MLP neurons of a small language model. Each row is named by its layer, matrix (gate and up: input weights) and neuron, and shows model dimensions 64-159. Each number is 50 + 15 x the weight over its row's rms, rounded and kept within 0 to 99. A neuron's up and down rows have the sign that makes its largest values positive.
After each neuron's rows, "fires on" lists the tokens most often at its 100 highest values on Wikipedia text that the model never trained on.

L2.gate16:51 41 60 72 57 66 51 38 61 68 68 50 39 42 46 42 60 32 53 39 43 41 77 73 64 31 58 50 24 06 52 53 74 51 63 63 43 55 44 42 75 46 23 59 58 40 23 72 39 62 53 50 51 30 47 35 71 51 59 51 56 54 36 65 45 64 42 40 23 40 29 51 55 63 48 47 36 41 61 68 46 68 30 33 45 37 50 40 50 49 63 93 44 51 37 46
L2.up16:37 37 60 48 45 45 25 80 37 92 54 36 44 65 81 58 76 43 29 64 32 33 66 45 34 62 52 61 39 32 25 69 47 39 56 52 54 43 31 59 35 33 51 53 43 51 38 56 58 62 59 41 61 47 42 41 58 45 58 83 48 31 61 43 37 66 45 41 66 51 64 30 66 34 43 32 45 34 68 70 49 27 73 25 55 61 55 60 59 51 56 75 47 45 74 61
fires on: "ative", "ration", "ic", "r", "ens", "ents"

L4.gate256:61 36 57 59 37 48 63 32 41 51 54 55 72 50 44 49 63 64 79 49 75 78 52 44 61 54 87 26 32 79 37 39 38 46 72 24 30 52 57 49 42 15 63 49 40 38 44 66 63 75 54 53 45 69 50 83 48 74 43 37 40 73 59 53 41 70 59 33 66 41 56 44 18 15 43 39 32 47 44 62 74 73 55 55 68 23 64 51 67 57 53 50 51 28 54 59
L4.up256:99 43 51 33 70 73 59 48 33 63 73 50 46 70 49 30 54 67 61 42 60 65 57 52 82 38 30 39 55 49 53 55 34 41 61 58 32 52 42 53 30 41 66 49 51 63 62 38 54 63 43 64 46 36 47 47 62 48 09 54 32 66 79 63 46 56 44 29 55 49 88 46 35 54 58 52 51 41 51 39 62 81 47 59 80 67 69 72 75 30 62 60 47 41 50 50
fires on: "at", "le", "ard", "en", "art", "et"

L6.gate669:64 74 65 35 57 42 40 36 36 71 73 45 45 54 44 46 15 43 26 56 26 75 57 29 47 39 56 46 47 64 31 37 67 38 61 61 26 84 29 52 68 49 56 33 40 52 62 45 59 75 50 63 62 34 53 44 41 46 63 61 47 37 49 44 81 82 81 58 60 59 46 57 49 60 44 40 42 55 69 50 73 52 58 47 46 37 56 51 46 45 71 78 73 42 56 56
L6.up669:49 46 48 43 44 51 27 55 53 53 65 32 63 52 48 35 70 37 41 55 68 59 18 50 64 79 15 60 37 39 59 62 39 53 51 53 87 70 64 52 03 46 28 45 29 39 35 55 58 68 73 56 45 55 52 58 22 35 79 81 58 26 31 37 38 50 39 50 48 40 25 51 51 74 29 37 21 38 49 41 72 28 46 32 72 37 62 58 36 69 44 52 54 32 64 72
fires on: " |"

L4.gate533:46 43 51 42 33 79 67 59 45 28 68 58 47 26 35 62 37 38 52 35 51 39 61 55 54 43 31 56 62 26 48 49 46 52 71 44 47 17 50 24 53 34 20 49 71 23 39 51 38 44 71 41 47 74 48 44 37 64 39 26 38 34 61 64 34 57 49 34 46 46 54 64 52 40 48 47 59 26 59 70 65 41 55 78 25 08 37 29 58 64 53 57 57 19 40 78
L4.up533:32 74 66 58 45 15 47 53 56 61 46 48 56 41 32 34 58 71 42 67 43 52 61 50 43 52 65 39 74 23 74 44 39 53 54 56 39 28 70 55 49 56 56 44 27 31 59 66 29 37 43 68 88 48 75 50 45 49 53 42 27 41 37 64 44 36 53 28 57 43 17 52 49 61 72 35 71 60 27 70 40 46 44 56 51 25 41 64 32 45 66 65 70 54 32 56
fires on: "y", "id", "ey", "am", "avy", "on"

L6.gate269:45 57 56 54 35 57 38 42 34 59 48 35 58 54 66 53 78 59 85 34 52 42 61 56 56 49 73 67 51 59 59 53 61 36 41 25 36 44 31 64 54 44 50 55 59 25 38 47 64 40 52 61 36 67 51 67 03 17 71 61 30 51 41 51 30 29 34 63 57 39 73 48 43 53 60 60 40 57 52 65 77 41 73 58 57 59 31 63 47 70 43 53 62 53 54 34
L6.up269:31 37 67 55 50 53 76 47 80 67 25 37 49 46 57 48 53 62 47 28 55 25 64 41 47 44 41 34 45 80 14 62 36 33 41 52 55 15 63 57 68 09 43 44 79 44 47 46 28 47 58 53 39 69 42 54 53 40 72 51 61 45 34 47 60 40 17 53 74 51 25 62 62 41 55 55 32 86 11 39 28 51 52 64 73 35 50 52 46 51 58 59 30 39 51 67
fires on: ".", ",", " and", " while", " |"

L4.gate90:53 61 47 46 62 24 42 56 25 46 81 26 41 68 59 42 58 47 42 22 50 55 45 37 59 39 54 45 46 55 73 36 55 40 65 53 57 66 28 47 62 31 51 68 54 53 61 44 75 64 32 45 58 64 22 46 44 68 54 62 73 12 30 27 62 52 44 43 83 56 50 34 69 68 42 71 65 57 61 49 57 59 76 55 55 64 73 70 63 49 83 51 59 34 37 48
L4.up90:49 68 52 54 38 22 29 45 49 52 66 52 33 44 23 72 45 54 51 55 60 43 76 34 63 42 50 16 46 51 52 45 26 34 58 30 87 58 42 46 48 58 59 44 27 31 48 72 40 54 26 49 31 71 36 50 67 84 36 80 49 24 23 45 65 49 67 37 89 31 66 45 40 68 63 56 39 30 61 45 43 37 63 46 47 58 56 51 58 30 55 41 46 16 54 50
fires on: "if", "ent", "ant", " |", "it", "un"

L7.gate12:53 43 31 54 36 55 33 38 42 50 44 34 43 87 53 35 28 24 88 64 61 53 51 90 40 58 69 52 31 43 57 48 37 45 50 48 52 74 54 61 45 44 40 52 63 38 60 56 18 23 40 74 39 76 32 69 63 29 42 55 52 32 15 33 45 57 51 47 68 47 26 40 49 55 19 45 46 69 21 62 39 26 69 19 28 43 54 48 58 72 31 56 40 61 54 39
L7.up12:62 46 44 26 53 53 79 62 53 54 61 58 51 58 64 54 56 59 52 60 53 43 40 46 47 54 30 41 35 37 37 60 50 26 28 47 38 52 32 62 68 34 41 31 54 52 54 47 27 56 61 32 59 39 69 49 72 40 44 36 60 52 35 34 16 42 42 53 47 37 67 38 54 30 53 46 18 62 41 61 31 61 21 36 57 29 52 21 41 60 35 62 58 45 70 54
fires on: " and", ",", "/", "er,", "e,", " /"

L7.gate697:85 28 46 27 63 45 48 43 49 26 62 48 50 46 40 77 47 71 57 33 56 56 66 65 74 40 24 28 60 28 45 52 41 21 29 77 43 31 69 64 63 49 34 61 69 34 53 43 40 32 73 83 67 60 45 22 33 28 44 73 54 52 61 34 38 55 71 39 46 67 77 63 55 37 47 48 51 69 55 42 55 46 35 58 37 39 62 48 31 46 41 49 94 34 31 44
L7.up697:73 76 47 41 56 58 25 37 66 36 57 71 60 32 54 71 62 54 58 25 56 58 64 41 53 38 44 41 53 58 63 58 61 10 81 27 73 46 64 36 49 54 48 60 38 72 55 56 47 31 34 47 86 51 33 35 48 84 66 60 80 38 44 42 66 50 22 47 51 48 59 41 53 42 64 46 27 34 23 51 44 62 56 79 62 46 37 30 56 53 32 65 37 39 64 50
fires on: " |", "v", "|", "to", "amb", "ed"

L11.gate423:57 42 39 45 71 52 58 34 32 62 47 48 41 60 64 54 52 50 39 41 40 56 53 68 52 43 31 53 49 38 33 62 61 37 27 42 45 47 71 54 43 65 62 36 43 35 37 40 50 62 54 68 24 53 68 43 41 53 50 69 36 24 25 63 66 37 53 43 43 68 52 47 67 60 51 44 26 66 56 55 86 33 38 45 51 56 41 80 47 66 66 33 74 66 24 49
L11.up423:32 53 53 56 18 71 58 56 47 56 52 57 48 53 55 30 55 49 35 59 53 47 49 08 49 23 28 69 74 80 58 70 42 30 55 30 36 40 63 47 39 59 42 75 20 76 25 39 23 27 42 66 41 24 49 20 35 56 36 66 97 57 33 76 35 51 50 60 57 61 58 65 66 40 27 55 54 30 57 49 76 54 47 59 58 41 55 09 47 60 29 31 51 21 61 43
fires on: " m", " |", "c", "g"

L2.gate318:67 52 39 27 44 52 51 31 57 45 65 55 66 26 37 43 54 51 53 50 52 47 47 40 65 82 54 54 31 44 32 37 37 51 54 56 38 63 37 49 39 40 42 40 64 33 46 56 60 45 51 66 64 56 73 30 21 67 78 48 51 25 59 67 50 49 87 54 37 39 58 67 45 58 67 74 50 43 72 63 75 41 50 61 82 06 29 54 42 52 54 40 52 55 75 45
L2.up318:54 26 48 30 34 36 26 54 75 64 70 23 70 26 52 39 24 40 53 74 53 67 45 34 61 62 74 57 35 67 53 44 58 60 54 65 49 73 55 45 32 36 33 59 68 40 44 73 43 43 78 53 36 50 70 37 39 68 80 60 62 24 33 46 57 45 42 35 67 36 60 50 65 48 70 60 35 54 67 41 59 55 59 37 73 41 50 60 36 55 45 50 59 30 47 57
fires on: "ic", " soc", " =", " |", " top", "th"

L11.gate522:40 31 61 34 49 45 50 23 58 76 53 69 43 43 57 41 38 71 45 58 24 60 71 59 44 41 41 55 62 69 62 64 30 64 50 35 33 35 46 65 68 67 47 48 62 61 46 52 38 56 34 52 37 52 43 33 55 45 49 64 29 31 50 65 41 80 73 66 29 35 54 21 54 32 25 37 44 49 46 69 63 71 66 63 44 59 54 49 33 30 48 56 39 72 67 26
L11.up522:39 67 59 54 29 38 15 51 51 90 43 50 24 49 61 58 36 39 48 61 66 16 54 71 53 77 38 45 34 64 51 65 47 36 46 52 59 58 32 55 49 67 54 35 37 78 75 52 33 38 35 43 49 41 60 39 83 52 49 38 35 43 35 75 49 21 80 69 62 59 54 50 50 74 48 33 39 61 50 51 45 53 68 47 43 69 45 56 60 65 27 33 57 39 50 61
fires on: "\n", "===", "ro", "u"

L7.gate72:59 30 35 57 62 55 38 40 41 33 57 37 80 28 39 73 49 61 65 43 68 60 50 49 39 55 33 37 63 48 58 26 71 36 38 39 65 45 33 65 33 48 34 19 26 26 45 65 38 57 62 40 60 65 57 46 41 57 49 32 40 14 49 56 60 24 57 73 60 72 40 76 65 14 41 49 58 51 33 61 23 44 44 58 58 59 48 66 43 73 31 59 38 82 58 51
L7.up72:28 60 56 30 62 36 46 46 54 68 40 55 36 63 41 52 68 45 72 52 52 52 37 58 39 63 59 50 47 68 48 61 53 68 39 45 23 31 55 34 37 30 37 26 22 49 45 40 61 37 58 60 67 76 38 58 34 26 31 44 59 25 49 31 43 66 21 65 46 72 60 32 54 24 43 68 52 60 53 64 37 34 56 65 62 26 30 67 48 58 54 49 57 41 60 64
fires on: "ard", "ac", "G", "c", "ess", "az"

L8.gate117:57 64 36 52 44 41 64 26 65 43 44 51 75 47 36 47 56 52 38 44 40 60 65 68 55 68 33 79 30 35 25 39 51 56 31 54 52 52 58 74 84 36 51 50 32 28 59 81 50 29 59 57 41 46 63 59 42 58 67 64 60 71 44 41 52 68 69 66 44 90 73 38 55 47 46 70 65 63 45 30 68 29 38 48 63 39 39 57 26 22 37 34 41 58 56 52
L8.up117:72 70 28 47 55 79 17 70 48 51 67 66 67 45 74 46 45 37 57 43 54 30 62 55 77 44 15 55 54 35 37 76 40 39 70 51 67 43 45 37 68 44 74 52 54 38 44 56 77 36 56 45 63 31 55 80 83 46 52 41 65 29 59 32 49 63 57 45 34 63 22 65 49 59 61 46 46 28 61 49 65 38 56 65 37 24 48 67 58 34 21 48 67 58 74 40
fires on: " in", " |"

L4.gate395:48 43 37 62 65 71 42 24 43 54 59 53 54 80 47 26 49 34 52 28 43 79 50 32 58 69 27 64 39 34 51 68 83 51 60 67 56 52 57 42 30 44 49 50 62 66 75 54 86 79 40 40 21 36 16 56 48 41 34 43 57 35 48 56 49 28 39 41 52 59 46 51 54 40 54 67 54 69 50 54 46 63 40 32 61 79 56 51 66 55 42 72 87 25 62 65
L4.up395:37 32 54 39 76 67 79 76 36 28 65 37 66 64 24 61 52 40 50 16 49 71 58 57 30 50 51 59 60 31 72 46 47 38 43 50 34 59 26 63 49 48 67 56 49 55 34 36 62 61 28 34 44 37 51 55 33 46 13 54 73 47 59 31 53 38 56 47 35 80 56 14 55 51 55 47 40 43 17 67 47 62 32 48 24 30 46 52 51 56 72 41 51 51 36 64
fires on: ";", ":", "t", " as"

L6.gate531:60 38 27 33 30 53 65 39 27 33 34 43 50 42 27 73 45 63 53 44 54 43 39 50 61 51 59 54 34 38 51 33 57 38 42 52 54 35 17 60 36 30 55 54 69 46 36 66 45 46 38 63 51 48 52 65 39 36 38 67 62 29 31 59 64 46 61 52 36 70 74 68 48 47 67 74 50 40 61 48 52 52 62 56 70 71 65 44 74 80 30 24 59 77 48 30
L6.up531:65 51 31 49 27 88 51 21 58 40 80 73 51 12 63 30 77 45 45 43 52 61 45 84 51 49 56 60 44 79 84 64 41 44 60 45 53 56 72 49 31 45 40 22 58 31 69 52 34 55 57 75 61 42 51 69 38 50 51 73 56 47 33 40 64 59 31 54 64 55 66 37 63 10 44 65 58 53 71 65 65 56 66 50 47 47 42 62 47 39 58 49 55 53 47 36
fires on: "as", "u", "ess", "id", "w", "ac"